Part of a small language model's weights: 12 layers, LayerNorm before each block.
MLP neurons of a small language model. Each row is named by its layer, matrix (up: input weights) and neuron, and shows model dimensions 64-159. Each number is 128 + 32 x the weight over its row's rms, rounded and kept within 0 to 255. Numbers have three digits each.
Before each neuron's rows, "fires on" lists the tokens most often at its 100 highest values on Wikipedia text that the model never trained on.

fires on: "os", "ri", "est", "m", "ip", "ra"
L8.up73:100106127167118135147137068039113169107144117119133098121133140159107105152123130164134153152050082124150101199185156092095052119132124113065104161073108160167079126130146075122156107128154143142177188093108130128156110112175123123102171162099176151125159081143164126143167090141147105127

fires on: " not", " no", " y", " only", "ely"
L6.up569:183186104134118161124100124048138102153124055123155105126147104084079138115170202104095105072166109096150117173155153089126155109085136131122150111093189143106208120136081146117060136147122144114082160139101146076131179152171144137101141148125145161094125135138131124078118155107075123136

fires on: " d", " m", " t", " return", " con", " w"
L8.up704:135120137183092113172152110108164102151138162062091185167114118120083109063142146106119055133153091089150159152161149127153113107127124128125136131131161189171100168142174088117146133124117144099189117146128142120146146145068169169090147135122116095055163167047154137087139186115118140147

fires on: "ir", "ister", "ince", "ough", "pt"
L8.up86:084121171158164142143171065128104108177138183102103164106065143104111155089154065169137122089159145102117157166129107119160090107200089153178138090140181108221121147132116084131097119118163083104108126151099130131168177139040122123101107146103185152082113140101144140093143103140117201148

fires on: "st", " ==", "th", "ater", "id", "=="
L9.up279:100162088149139096107115095146096129139163132188130098183138138149109149125119162133099174176116112061112101176142141162124095066113142093135050169088167137163118154097136117108151135061098147136134100156063120101127147121192183138140073144122255175150172089128163110100135097097117119117

fires on: "er", "ician", "or", "ect", "ed"
L3.up365:159139111161135170113143186134148080168130105083095138109096171104104104218124149153137110128125144162147095166150054091056160079109137100170091100158185145072154137141123143147084111124072125134094129066099114087132130018117065138189184179109137139125165192115161134104146083098120100153

fires on: "\n", "|", "|---|", " |"
L6.up264:121163093145090141092144077153120046140153129114159141162065117146118132127159165126151141089092142139129067134131113117153125142101142128148136086091102145094095096099180122104161160120106127092192168102034086196109101121150105185138169172113151107129105126113056112106145097180186111123

fires on: "at", " one", "n", " the", " an", "as"
L8.up480:194131138115146124165092094158092034115188157095094115154109124175127110063150161130118096120129164102092134064157144103110114046162153129124125140079189109147170156156191120076142118106142123129160157146145102142097098088154173114140136142145081229077101117117113151094137168139091120070

fires on: " not", "ely", "ually", "ically", "ily", "ially"
L3.up177:134223097108069139141085143139133107130151119093117144114127111091087101099156168172141044153160114160113164152111059121109137125133135159145146092103202138114195110132146175085107157084135130103158094149136112085144176161067169181078139146119104140054125169154147132121153123118151143104

fires on: "-", "–", " L", " W", " (", " B"
L2.up87:145072142112130139162101061192121096130154105106092150140141122070066166125146106113146128167076111152138121163122176116168076129145100146076124188124122145167150145114109114164138106094054117170079129121136091141072194129162123115193144122133142180130207055134138105082146086117162129112

fires on: "3", "-", "2", "1", "8", "4"
L3.up45:143102132137140132168127087108151166069155123186103107154105088099091136106147098166204127112134112145071161115109168132099065117120105175102151132105128066151149099078142109145136127087102095156126098192126077120076130146109103085143077137158166162105098067119103148121166111146188131138

fires on: " "
L9.up34:130141173109121117190111108124142182121134131103175095171157082107067152089165124141165087109149139150111121135138093119088143126130094172199106123083099097158102166123168118084145139132100159119131143156091066111122104060121125132071140125179131128151014091122094157078185147121143136097

fires on: " and", "\n"
L8.up549:144121103138137207150152144128150031094198064141100110159151120132085116101150113112146078195147118073142148158102085171177058135200140115130087107106172124130143097122103116100119125123122070116181125118134139158142098085098120162123191147199125157126166085157126137127115151151134093167

fires on: "en", "il", ":", "n", "ed"
L6.up252:095197098114131179146136145114175093118168116113137080062116077093106152126141165145170114114068187181045142160124118086162140099170138142088120116135178104101187101206118108136130134135142129171059137129176129100171127109100205137063133155156090128105111133123135166155128131157174138193

fires on: " by", " &", "/", " for", "*", "–"
L3.up458:149042173146158138146177134142120116127129183150119093156146114163118148137136098124147103145140144126115130103142167119185151112139089133128116162145173192156179121152114154163088074193053129161131144060137108091110144118079133120121188125164132162099102128101101165122141177105153129100

fires on: "-"
L2.up85:132084136115141114144155114140122142142153121118109124103131091156104138146159164134133109121093085157112178111104148145142118147130107186136142109127085144186090125067161152174098060066056128160183137128156101158095128137078123098152096197138133140101163129149129175100112092158149092112

fires on: " st", " b", " St", " r", " sc", " B"
L6.up65:144170084196180144131142086144119066081172066210125075124167110153150109106111099111159133130086174089092156120161180100078108096120122177038111150115090110166156127089125095119143129160111104145201138138125124175087162081120146099125111176124124148137099142132126080118154169093154100148

fires on: "-", ",", "),", "–"
L3.up66:181140133155122154097135112125143074094121173155112130166203099104104108106137170165154064118086108175137142134157117145173112158116104137117131099150178122206108157150114131141102051091038117129149177114152109173103115102101125151159173178120133142126149168146133107082120119150119112149

fires on: " ", " le", " l", " dis", " al"
L6.up42:093176151131121104176040111082167111129156142127081139214110083129119129095114116093125074135108157150119146131144127138145070111081137151123136115118090154079097099162174064088118191143095104135133076183114118154126143100100105157057160117157118133074131151141086078148189160128098095091

fires on: " Ang", "ven", "ec", " Rec", "s"
L9.up351:129089146148150177095095110121094124170166107136084108122091115131031133157161111159110137176061116104129172056132167157056158119138108167126126119084140104128112083098082156152127162080138069098157098123173115160078179113125116108140113165126140150083114192148134141145173126157170179152

fires on: "\n"
L6.up166:111174105195127196152168127154177105141147111165107111175121182134095156127154179137151144110097124077147131160133127173174137129131133130093114123106152208148110094133093154145118149080107119127152103135072081108175118157121097089130155149178157110120128090107084139140114105101150101198

fires on: "\n", "ual"
L8.up587:156142086174132144147122093148137074126131143094028105172059122102157042131132094088121156169089138059127172160075129192156096120180145161098125121122151144160154152167097075089111077150155107129161135142085072116152132077115105156104131087170129063122106069053126152120131130034111105113

fires on: " |", "\n", ";"
L2.up147:173071171126178146131123122199115100134140140165108174166094166131089131157114098136156103154144110186101132141138160113159046142164128116169129063141168143110081106134160126166147189042124106172118122107129074101128140108141133145151117161181150198146145077096118164109167100109195118147

fires on: "-", "–", " 1990", "ut"
L6.up60:150154109168108180123169073131183077154141108145082084135085085109099150096138139173163093118068213162133147195134101140142139106061095183125131104146075091153149058172138133119155109115049142102143149160065093121137162165154112144137168180113134113162093156126157124082130115105147137129

fires on: "p", "us", " ", "ub", " P", " as"
L6.up0:125137162120092137156134115122140152115142144117067150104060128148084123124147092089134096170139134118126175161154081095086148105138111189135147151076169085172114148089174132080154120145106158126141074175098123079134139076151130160110116121149150172080085131090172158134133210106112134096

fires on: "-", "/", "–", "{", " and"
L3.up335:106093160207139142142145135138140134111105119158103080134149125148147155119142102135171073149134150175104161205110168151157093159100118125111113148177130150162182116128121109123121102138042143128050150128056104073072141106094087093188161133108137129125060147122107107127121135127166111099

fires on: " was", ":", " (", " is", " ", ","
L3.up529:110151181152155153198058076133168136077142121198120125189067132066088143101129142132194122147127128170104156145144092115101094164145135140111128147085153094099097110146112098100158094110139111116167139169114080150140157099146135138083161144188151163111075101131157156136169144137159122199

fires on: " and", " or"
L2.up305:172108122175160122138134063124124144163139094174132114120105085149143116112100128107148135092179142093136160178138093114136124161135124118136119169142102100176131141067073134134071118067047106121116140164106125073146156103157107125142180139143136133143071115113108086147119140106107097134

fires on: " of", ",", " had", ".", " a", " ("
L3.up52:147121118130144193142121143151122070086198175131121112138098131122115136106159150058151096089165142183088119069151170137114119098172136126108117114080072124147066149108165085104083156175136088170145119155114116148153103087141143112113131169164181129164076156149072109174117149134148102147

fires on: " 1", " 2", " 4", " 0", " (", " 3"
L3.up42:116115064108097118094093097135110135140096083153145154138103104126139102105147136121138120182135164149142141168118140113115104167098145094195102127074093049177093130105159138098084106156128165128186149107151137095052135165082178131143157079182173138124115079209081120078141136125110107122

fires on: " an", " ex", "ater", "ical", "ic", "\""
L9.up302:142163126136140130133081099143097025125192112155068069131141124112096130134166122093099118176116151147134119142137112156104126068187118135140085095083154120132102168100134115111126123095130106121121123197063082146105172157139131173097142180187221110136116125141140115127157126052141149140

fires on: " =", ",", " (", " in"
L2.up658:129152154176133167150109128112140136065188174132123104130110148146094091181123148103144128162121126185068194099181068138077115143141118111113111122156105076162170061109131137138099167094069121150178097130075104149167151087199136160117103136158113124141098090129152113117117110074136106174

fires on: " acc", " cons", " art", " mod", " Art", " spec"
L9.up710:116152155149133089168155119106119132130176117132106151153145100130093096102152172109124086157163133098141149131126113122045132096127094197120138129104132149116111093140163127097156119132144120082172161131136148140142098075133104146098127165209094147079075115129162144138120181119171066074

fires on: "born", "ilm", "ict", " Party", "rit", "resident"
L6.up271:189128136167141209180110100134142108095168113182093127149063090073118118133172121133170160146123112120091143173118172103138112141094115139156084099107093115196179074138148097123139096122099109144137172121107111142143169120087149129076133206200140149109119086177115150148129131098190160173

fires on: " soc", " in", "oin", " Soc", "stit", "x"
L9.up70:091132077210152151161100078090113106105128122129099103111089131122094111181145078115107134137111161129171135181100083102200130125123074183143154152158151098193203031160094126117139136128126133114148164132114124168137128066173156134159107141138163146127101124170150139162132068099186139173

fires on: ":", ",", ";", " –"
L2.up761:099112128135174120174121137180166099106138125140108084172136104134120124109153157162138098136083146182133238118092160122113099075159139113135111095120139053162179127178148131117118133111077144126176179129122120110116137113129143156076143106188114118113049129114121139112128167099138146011

fires on: "eb", "p", "b", "ic", " exp"
L6.up492:125147166146083158125154181095060151101107118143121043139147125150111131130139090083116136170197147091139095155097137121181132118184190137126118131088107131195103099148101090098108146134114132112193122112119119087151173122117148212095155169112129129122170091141118123138148141078132118116

fires on: "w", "0", "st", "b", "l"
L6.up513:122127113167133194196138127124115112098135160116129117126147080156101122111144133102153159147070075089105120183150175149122115118181161103093144114139135113145102132111156105113144162069094118222098116171146101181102092132044122166172130144109158174105169076099161152086145125183150131113

fires on: " count", " part", " gr", " dec", " sp", " serv"
L6.up448:100140109112120125121149172115102087125117098113136089152111119119133149064175097155125115199140087088099096105162160127115082156139102138156134087042191140136141108191148116151138150147110136058166140083063101149076207087132122123142097142187124139066098119154086100090173090127105110100

fires on: " in", " (", " c", ":", "):"
L6.up228:085185102163164124180050098122131111089147107134104133134123094159093129165168089147109168171124172159102151175137145123091086088174091153102124145102070156156168093174134113075093134101107080116136118128116115100126143073165163112053085134171226138132148099130166176111154127101088092114

fires on: "or", " st", "ician", " re", " son"
L8.up370:139132093122103146128189074128119121149144111123093182144085154116140143164127131147147158117099134139125139200136112066092130011171133130133073101147170156131203149140167132120101089158050132099139165088086129159098147097125092064112205128128124165107152151102109151190136120118126102185

fires on: "C", "S", "T", "-", "2", "D"
L2.up339:121096183132142115159196100101169104124090098118107102141129128078141075150132170140155124147085111095133214129109201114117118124152111163091151105111136156145111195157092130179157082119058120126187161130128093086077155142067135135174074132141117133141145117085135170131110167110128101102

fires on: "n", "arly", "ne", "il", " Bel"
L6.up767:148141068121113169210142114105141142130101112064116074126136125196105123117125185105099121145164165135072144090088133103115116101215136162117107125082140070138133073150128094133150155083133109121116122123136110122105132168103192086093109120184130137082134144144176148156144151151114171140

fires on: " 0", " +", " (", "–"
L2.up203:121133146089103147148110093155051137091128119137123121110155081160081128135158093037118114145095091127186147162096188127144083121137098136128115148113098119162173137095131122187088084152080134161124074086125136154069138179078164128120095110092163140119141103199079149089141093178120094132

fires on: " C", " U", " Sc", " reg"
L9.up626:146080127138180176173142091100082086139124095098058137131183091183097125143136104132188062135168156141125198124172147071113049107095079141142140159135093178153122052128106134126100144172112119070143098148093118096164147090145106105135107099105162143128108177186184194058115164136098116139

fires on: " \"", " (", " +", " —", " |"
L3.up256:122177152137062159118092162141104128125102094095129173177147110123102108107162067096141098166142150146162121145164146121112081105091142121176131124105131063162134150103119141080131087095057136122146121103126124150117137126101153226128119123122169136067130110159153139074161151133177063142

fires on: "ually", "ially", "ely", "ically", "ily", "ently"
L3.up300:150165087121114205151106125139140109133179097128116114149108055139105114126139161160128079116107183170116213146119119132102094105105140167130135095104119070123170123162148123101091099130097128100154137087069117095159161130132076130129190127100136136101078151123107098118125151126152130112

fires on: "-", " c", " (", " z", " A"
L8.up575:117139138175145111157069124127136139117168115189126128156159084149077135134136083127135217089108177122096095175128130126117173113165055174143109139123138116149132099129131099129137180126112141080074077197121123063173192114128156100095114119125195143073099118125127195091186134106117142171

fires on: "ording", "ign", "ov", "our", "ribut", "ued"
L6.up745:125104142099131106149161115179107136176142076121126117146081196134110128141136138130165114169087182129162144125146122086096102162189119144181090128093145129132117115168107143162127172175139149097078134125137103066202198155150159079147128125096195149161147103120175109085116178088153120170

fires on: ",", "uring", " that", " After", "s"
L9.up489:104162133167145187145162162076140073107193143120121090106118087180088135175128130097110088155143205117109161082144112053115087081131084105151103162142130155114147122122149086075123173129132164124065148108109102143155177121108130206151095092142136180108151148115222084063114170091124087090

fires on: ",", " for", " and"
L3.up48:180106082148174103149094167202204091107160146106135124205086167091114121165118121092139085170149093188130149104117141141144109141121119108163121101101138111125193100153141120146124157099081112125134122116115142142122134100133096164152177110124100141151074124071141104117122153086115129099

fires on: " |"
L3.up610:131099184163117187178114143121157107113149124138136139147122153112048146123143123137142136112169133188131109125198122129115040092125103094109121057116111085094131092080139129159136149081148104143119106159110098117124144108145127193092104126162133182144083089179073111105204175141143100150

fires on: ","
L3.up275:101130127199139192161163174185159121089201110127080144161142111087081099119134128109195102150150100158133142085114136141135082072169151107109127125119184121154211162190121108134136158119066133110118110131124106151159151111122145146165150125168141169121089099098140088121139118129199159145

fires on: "olog", " ex", " spec", " an", " art"
L9.up404:176085111153141101123145065098047104113148109137085124101123145148094132129113159115112127148103143073158105154141115122110106083165110147153094114131113124135096136096165129152163170120194177116149082149076113120094141025131118138104162131205134162139074095140154148161159128111158134107

fires on: "r", "all", "em", " tr", "l", "oll"
L9.up110:144137162134152090161185091098090099086152121104130086116134102138124165103122102101118145146059170089096145126183154176146092113162129134057089154146102156150152095116166125110052180148118117113131108103126093100130118102201120149119103155128184100090176059131164199072149091110144117128

fires on: "\n"
L8.up477:147156115117112183107152093129150051135151135142088119180110170134094095085175174086144143113087184060148161169104130132130089101168167111105138095113173132156112082130114068095113137095119024150120144147136097154112124130137132137108072144138184140157073135109135107148111121110133120191

fires on: ",", " and", " |", " de"
L3.up429:155094189153145215165088071153146124119150163191122151161119129122094149127125111108139110116181135157120140118175124145137078127123120104125097105153158108157139116101180148142094188132105099192118141115143117107120156117088096131118156137160115172143068081065121155153145092148156118161

fires on: ",", " that"
L3.up580:144134123178110192144121105122164110109174139145131114176119105156125121172154171158155098133136119146111134087147099109123109074087079105081128110128181124096217084115139140141086178102135140104129173139088131176170156132156150172140145131090109153070067167087106071119144168064119131089

fires on: "ec", "od", "isc", " Ang", " Rec", "cc"
L6.up403:142150122159113087151126089154090141167142143136098137194111109147103131129175092124101104135125210036137130076163116158073158124103088181158143124083138153139145056087120084129138145117120160099182096123099135147086121088124114164096105141125182155070183163134111108122147173096184139119

fires on: "|", " ", " V", " C", "andid"
L8.up215:128164110120133128147110089147103176146093122079157062142108087131101150164142158076136109160160186116143100117145092110126100170112190143123127105151177082147139078140159134184048123093157148082171118140077103143066170080164098104154103170202148157106107150103104187154144111154133110140

fires on: "c", "ro", "qu", "l", "m", "ric"
L6.up667:149109084201167149162111054138160158060163140156122135165112137126111134115139153111170133145100128113132137088142172104140090070140189104120090106095161090126138084150171092094136096122130133140157119133061124099088109050118144097160083108123156160131124164133129140111162117155112110086

fires on: " U", "C", "I", "U", " C", "D"
L9.up701:137101123131112187084173116125085105168148153114117107156103178172031097136172096141145106137125199110066181178158182120120146107084119184155128154129124109140157067105118109140134121110074106084112098116123079170087088081108081093102190103083134139103120144119147148103156143114162127156

fires on: "ivers", " vis", "ail", "fer", " them", "ribut"
L6.up152:143130115142098082135181100109102094172137059171070085113089083132138135058182130123107162107127121127134096132104158127118143080106159085105087078044153120105087091157147142114193159147173174110170147090124145130099128129100092087126143150149146154138140152114106110103133129137095103098

fires on: "-", " re", " (", " dis", " "
L9.up387:162137128124176130150102138131097152127169120157130061141104109068114193123154162178172104136130123197099097181105097138093122084178090142136093181096196184153162143180113092118146114149069148131157156098107093135093100150087103139099171124198110156126063123076119147101126132143111107155

fires on: " |", "\n"
L3.up673:146113094135147101108129155183114098152152132116136160123073164133136101119163119058151119151087161143129106156117177159177072148101134121149106112089098155148084125166174105101097112112086145158137163102076106133109137081081094148079145184171158142115136143073049161117159123139187063118

fires on: "-", "|", "–"
L2.up680:135106123160155189134127120135145126153191117140097145131124123117061141162119161154227136158158085142111118188098136128133042115155093181102113185107131116166108121066118120126125125059086101119096141100107094179141164180156119106171106149127139190128171099157128061091159120125191088115

fires on: ",", ".", " |", "\n", "ad"
L2.up389:106127184130158210150147090189132122109171152172129138190145107110070140189114152132171137128130165147107111081122105134124083074145085133084122139167169110128158111101109107180118137075192111110077147111109078175150161145133163179138148139153107207120110055145120113106183140141167123146

fires on: " on", "ol", "'s", " were", "ic", " oper"
L8.up359:134122084089130151139132134152099135152088076106069087193118086148126086089160128158167152143162123141136099153086105164160115123159091218064089113083131154167132103181100098114116160123122085097111151155163153120134129181107109149177116172150127084146189131132136139133135100130153129152

fires on: "ing", "e", "ly", "a", "ow", "ru"
L2.up215:085131197114126148149133197177067149119204157088114135095156117133112146128139113127150109111149146121114151099042155088141125075140174103135091145123173156128146109064148130160118138070173104135130104171122120107114121084155143096188138155177164150117190130112142165164125126154128079141

fires on: "t", "ur", "r", "on", "l", "er"
L9.up66:134081090149114134147151080099138071116178128086112110139061118106101129100125088112176042129076177157131091214102194158143137150164151115105135128138141149125138134102138129150042161108109106142126095169132142134164059130172117135181122180141164166112128044126161085124163120125097099141

fires on: ",", ".", ")", " |"
L3.up682:113100110160135208158155081116040109103176086144108201209103135121082112103126155109169163123150139143151080150135105116118100092153084122098130073066114088165171134107128086151119080078064106123118104136055089138142137115091139137133088173178190164107146089161091143154164175112151080193

fires on: " al", " le", " •", " most", "here", " because"
L8.up248:135140109148169120169129118086125110140104133164097108144156108134101090151158091111090164128180121103131183159172116064167111129090140119118109122126100175059127125165156098107098150177157056078177100181147125130175161100077154091101116100162150149119114159092099147129149210111140112129

fires on: " well", "est", "ro", "ur", "l"
L9.up296:087156109154103173177097130082149103136146083137078094157072147155135176117101070119103143173118107120145127167169101139066111072109153114126154161129157174127163073187110075052161166158130094112093127110122137076094125137177152146161158153101142149067159097149152149173176139140092099182

fires on: " after", ";", " before", " After", "fter", ","
L6.up297:116158142140122164133175119134130103096136135087131141195142174111074151155158101104152079108159073099136165089123111069153122119138125137139133110095154125100182089108117128152154147054171105146140158065131079108113131126160163141164173159120161166094159129116160120039137182142121172169

fires on: " ", " prov"
L3.up121:081163173113111123171128074131148151106117080171117123193166105074080134092143120098127162133114125109148108182151114133097068144126093179137157118073144102122089136153143129092143114136149107118091093146108114109093196067099111119126126143151127169108118100153136115123196109148147124121

fires on: " |", "\n"
L6.up533:189114121150102162124137165123151076136190138102123138168076141162108100133143097129165117155043121128150112147064103117135123108140136108084120105097163167149123143140095122108149147155065096143176107113099105126122090118135086100121150154136209161128186114090095168150162107162181122188

fires on: "om", "ial", "im", "ia", "ra", "is"
L6.up623:100093088104193107194106107099110125167167035167048145136092129163128146100139153129128143166112175089155108126157141157085097081112117188099100111088130120139166149102110147098141124115153164111144156146179100112119135075113177095067150123150224138108155095154078066125136123071163083086

fires on: "r", "adem", "at", "u", "ch", "g"
L6.up394:123166119131162227155133094183033113105108090083149167142153166216105110140116119162102117108112113113120128135124131068151105128141098161099112127143149124158129158127182136117120089096080141133148163051056112201092124115118065119151103127102112175144086175138188148117143140103123086126

fires on: "f", " ref", "le", " f", " exp", "if"
L3.up537:106125088140119138119138198112135101084122120161120134166123149125116135106134207055131105162129180121121166135162178148137106138119151097103094148102158118115108120161137158071147112140103129133179131085111158134132122139041141190107115124133142148126113087129076089122150199114101125142

fires on: ".", ":", ","
L2.up534:145078095142137114171129094197164079136155152169103127160111120117142120111133177153155071140054091170116156120125161159147111090108150124083139111112168103140201135149121116099109130094067125159148167140119124143141126166130132159131175132197136141105029132110075128134139144067161117046

fires on: "\n", " |", " —", ";", ","
L3.up654:139074059142165138135099112171128086094137154149149126171101148153150151125097136117133105159152155193134144087166133112140120097115126071145122111122119182176115115170135122135140126097141103184174159140112105084125124077094114146136148105199123154114033091085074140116144161103147101133

fires on: " H", "all", "h", "th", "l"
L9.up173:112147141119171112119181130088084125071134138107143096128088142105086139093183149144104158157116147074147080128171144095172094127100147095086000171169168188121137102117138072168161158138157102141130175119123104120077159113107141201092134197164159133159170090125112192052151107092099122138

fires on: "n", "qu", "s", "N", "in"
L6.up401:108155097086122211177131085109161133099116111126149119211173140134070057119134203105141071163108157111124161178144145150115098140166134156094034137132130078153147146124100121134132137097162101097111119104114112132110111101103171121114137148117127159128143136114138121157128146147173190147

fires on: " of", "fter", "==", "uring", " to", " after"
L2.up696:105118149153126166141163158147174135116154120106139118157087163076136131076114153140117153148233098119120182082167095145108105112145133116123102095149114120110173123159130107154103179143167083096115162145069125050152139162171149141183180105112141150121128169084137112082136129130104182085

fires on: " y", "ro", "y", "cl", " rece", "yl"
L9.up175:142121130120197141114066160092168183102147100086133112152042103134121169112159118128145115131136128140159204152116174134166087140123081135075168129087120189109128108165153107138106131181123100115126103087085123107123107097055143106145138129109142190052124139086096148134126133127141179204

fires on: " ch", " w", " t", " per", " re", " p"
L8.up521:100164124151094082117112154087142060104128122113085133146146088125070135117143113120150104132087098093122165136131175153106101129150128179096108165114155124164125145158153159119139151143091143090181190144107129075176147153105155160131120103117120134130079117080169159094140154115091106145

fires on: " E", "l", "ol", " Mar", "ro", " El"
L9.up699:146090080166179167205100085116149150075112103143136094170115125185148175131120078105177093183125145117126125144152194110105109122133176174112133193111132153126097030131087094093130165121114079154174094157088118118111107073138137081129180134088113127081106133199106174126148137091120106140

fires on: "ib", "im", "is", "iz", "est", "ic"
L9.up598:139135060146128174196159131077142149153125080204123119124055104137146144089133097092137156112140139120113105180161118074130056076136155183108129136060181101164138152104089051126143146113135115098127098213110124114108130111133170057041138113105187146137112131125170157102126101120113146100

fires on: "b", "q", " ("
L8.up402:153126150159137211154129134124071086157171147080114101141117142160118155130147095075186174172149106085053102152162085129178078140143133124154129109154102123204098108126153094110108131111104081125113078131169096139108103140097137181118118097162141125052184075174175156099144157085126130116

fires on: "stit", "g", "adem", "j", "it"
L8.up193:082131114185140211116147081133131156102173078143122134120108093168098079090169103196119090126133150107164121165153132115171118129134122156130101112140134121118142091164192094142105106119120164069100167104043096162173106089108125133117081171161105172104090118149138177126159083082114145139

fires on: " =", "=", "an", ","
L3.up453:120134174095136176153076141162097134068152164156133122158138152165102062157157139069171165159088155114135216159139126101079103139114138158118130089152133108165169092094106167186094081109054107118116073144175123128130133117156136127091141165165165130102124098139163177110102070146096109206

fires on: "on", "ad", "ay", "c", "ost"
L3.up381:147164139148171120133069106120135133170149159130100131132113093078134051157108165150191092145040111141164127141098106116111110118129095133080122163129190088114143118164084096084133149080148151110119188150146103107147140073080108176178142177124106151085030131074132116132141100100152136142

fires on: "act", "ilm", "ict", "adem", "rit", "wards"
L6.up88:059152099142189166163140085144118123113174129117144161129096082167078109128146155174105164177108114121109134166189198069130112061145068177096107055116151144168119054136212090107167119085097127137148111100108055096117139097090127103099116169143158157126106106147152156144144179090195132083

fires on: "e", "ing", "al", "ab", "ong", "u"
L6.up263:107082158144158152201115142159150103106135148129084160150197091135098135161133099124160125129118131109137140104107143078095055120115127122140125147096095099119147081138127117123127214070141088110168117235153123128136131136119169165094194168170150138082168117105192123132153094177089134128

fires on: "\n"
L6.up19:113162146204097157184192090154153106149166110113077130173121151132113109131133143117208147144111120082131145149109095131200071091171117100099109150101152180159131112192070122127148136154139120125121135122110117131147096071142110135150181123168172109151141139124131095115111113111161132202

fires on: " w", "n"
L9.up164:122170080127117171144090105124089118108149126105141082193146140179132100069158173150100101153125125093135132155160136088114067045140166134120055159036183133153200128143146120140125145171140060166104160080117150166073119139153164176126135130131139155077090146137174130110146153123092125103

fires on: "\n", " "
L2.up171:143154153139132168169138078141176151110184142123152134180146147117119133147122167170157128135149134112088118126133130124121078097164028180100094194080103113128166127149135139127132122067136110099181142151034081119126157120137100119135155145152148140104065100092122077069167181124155131099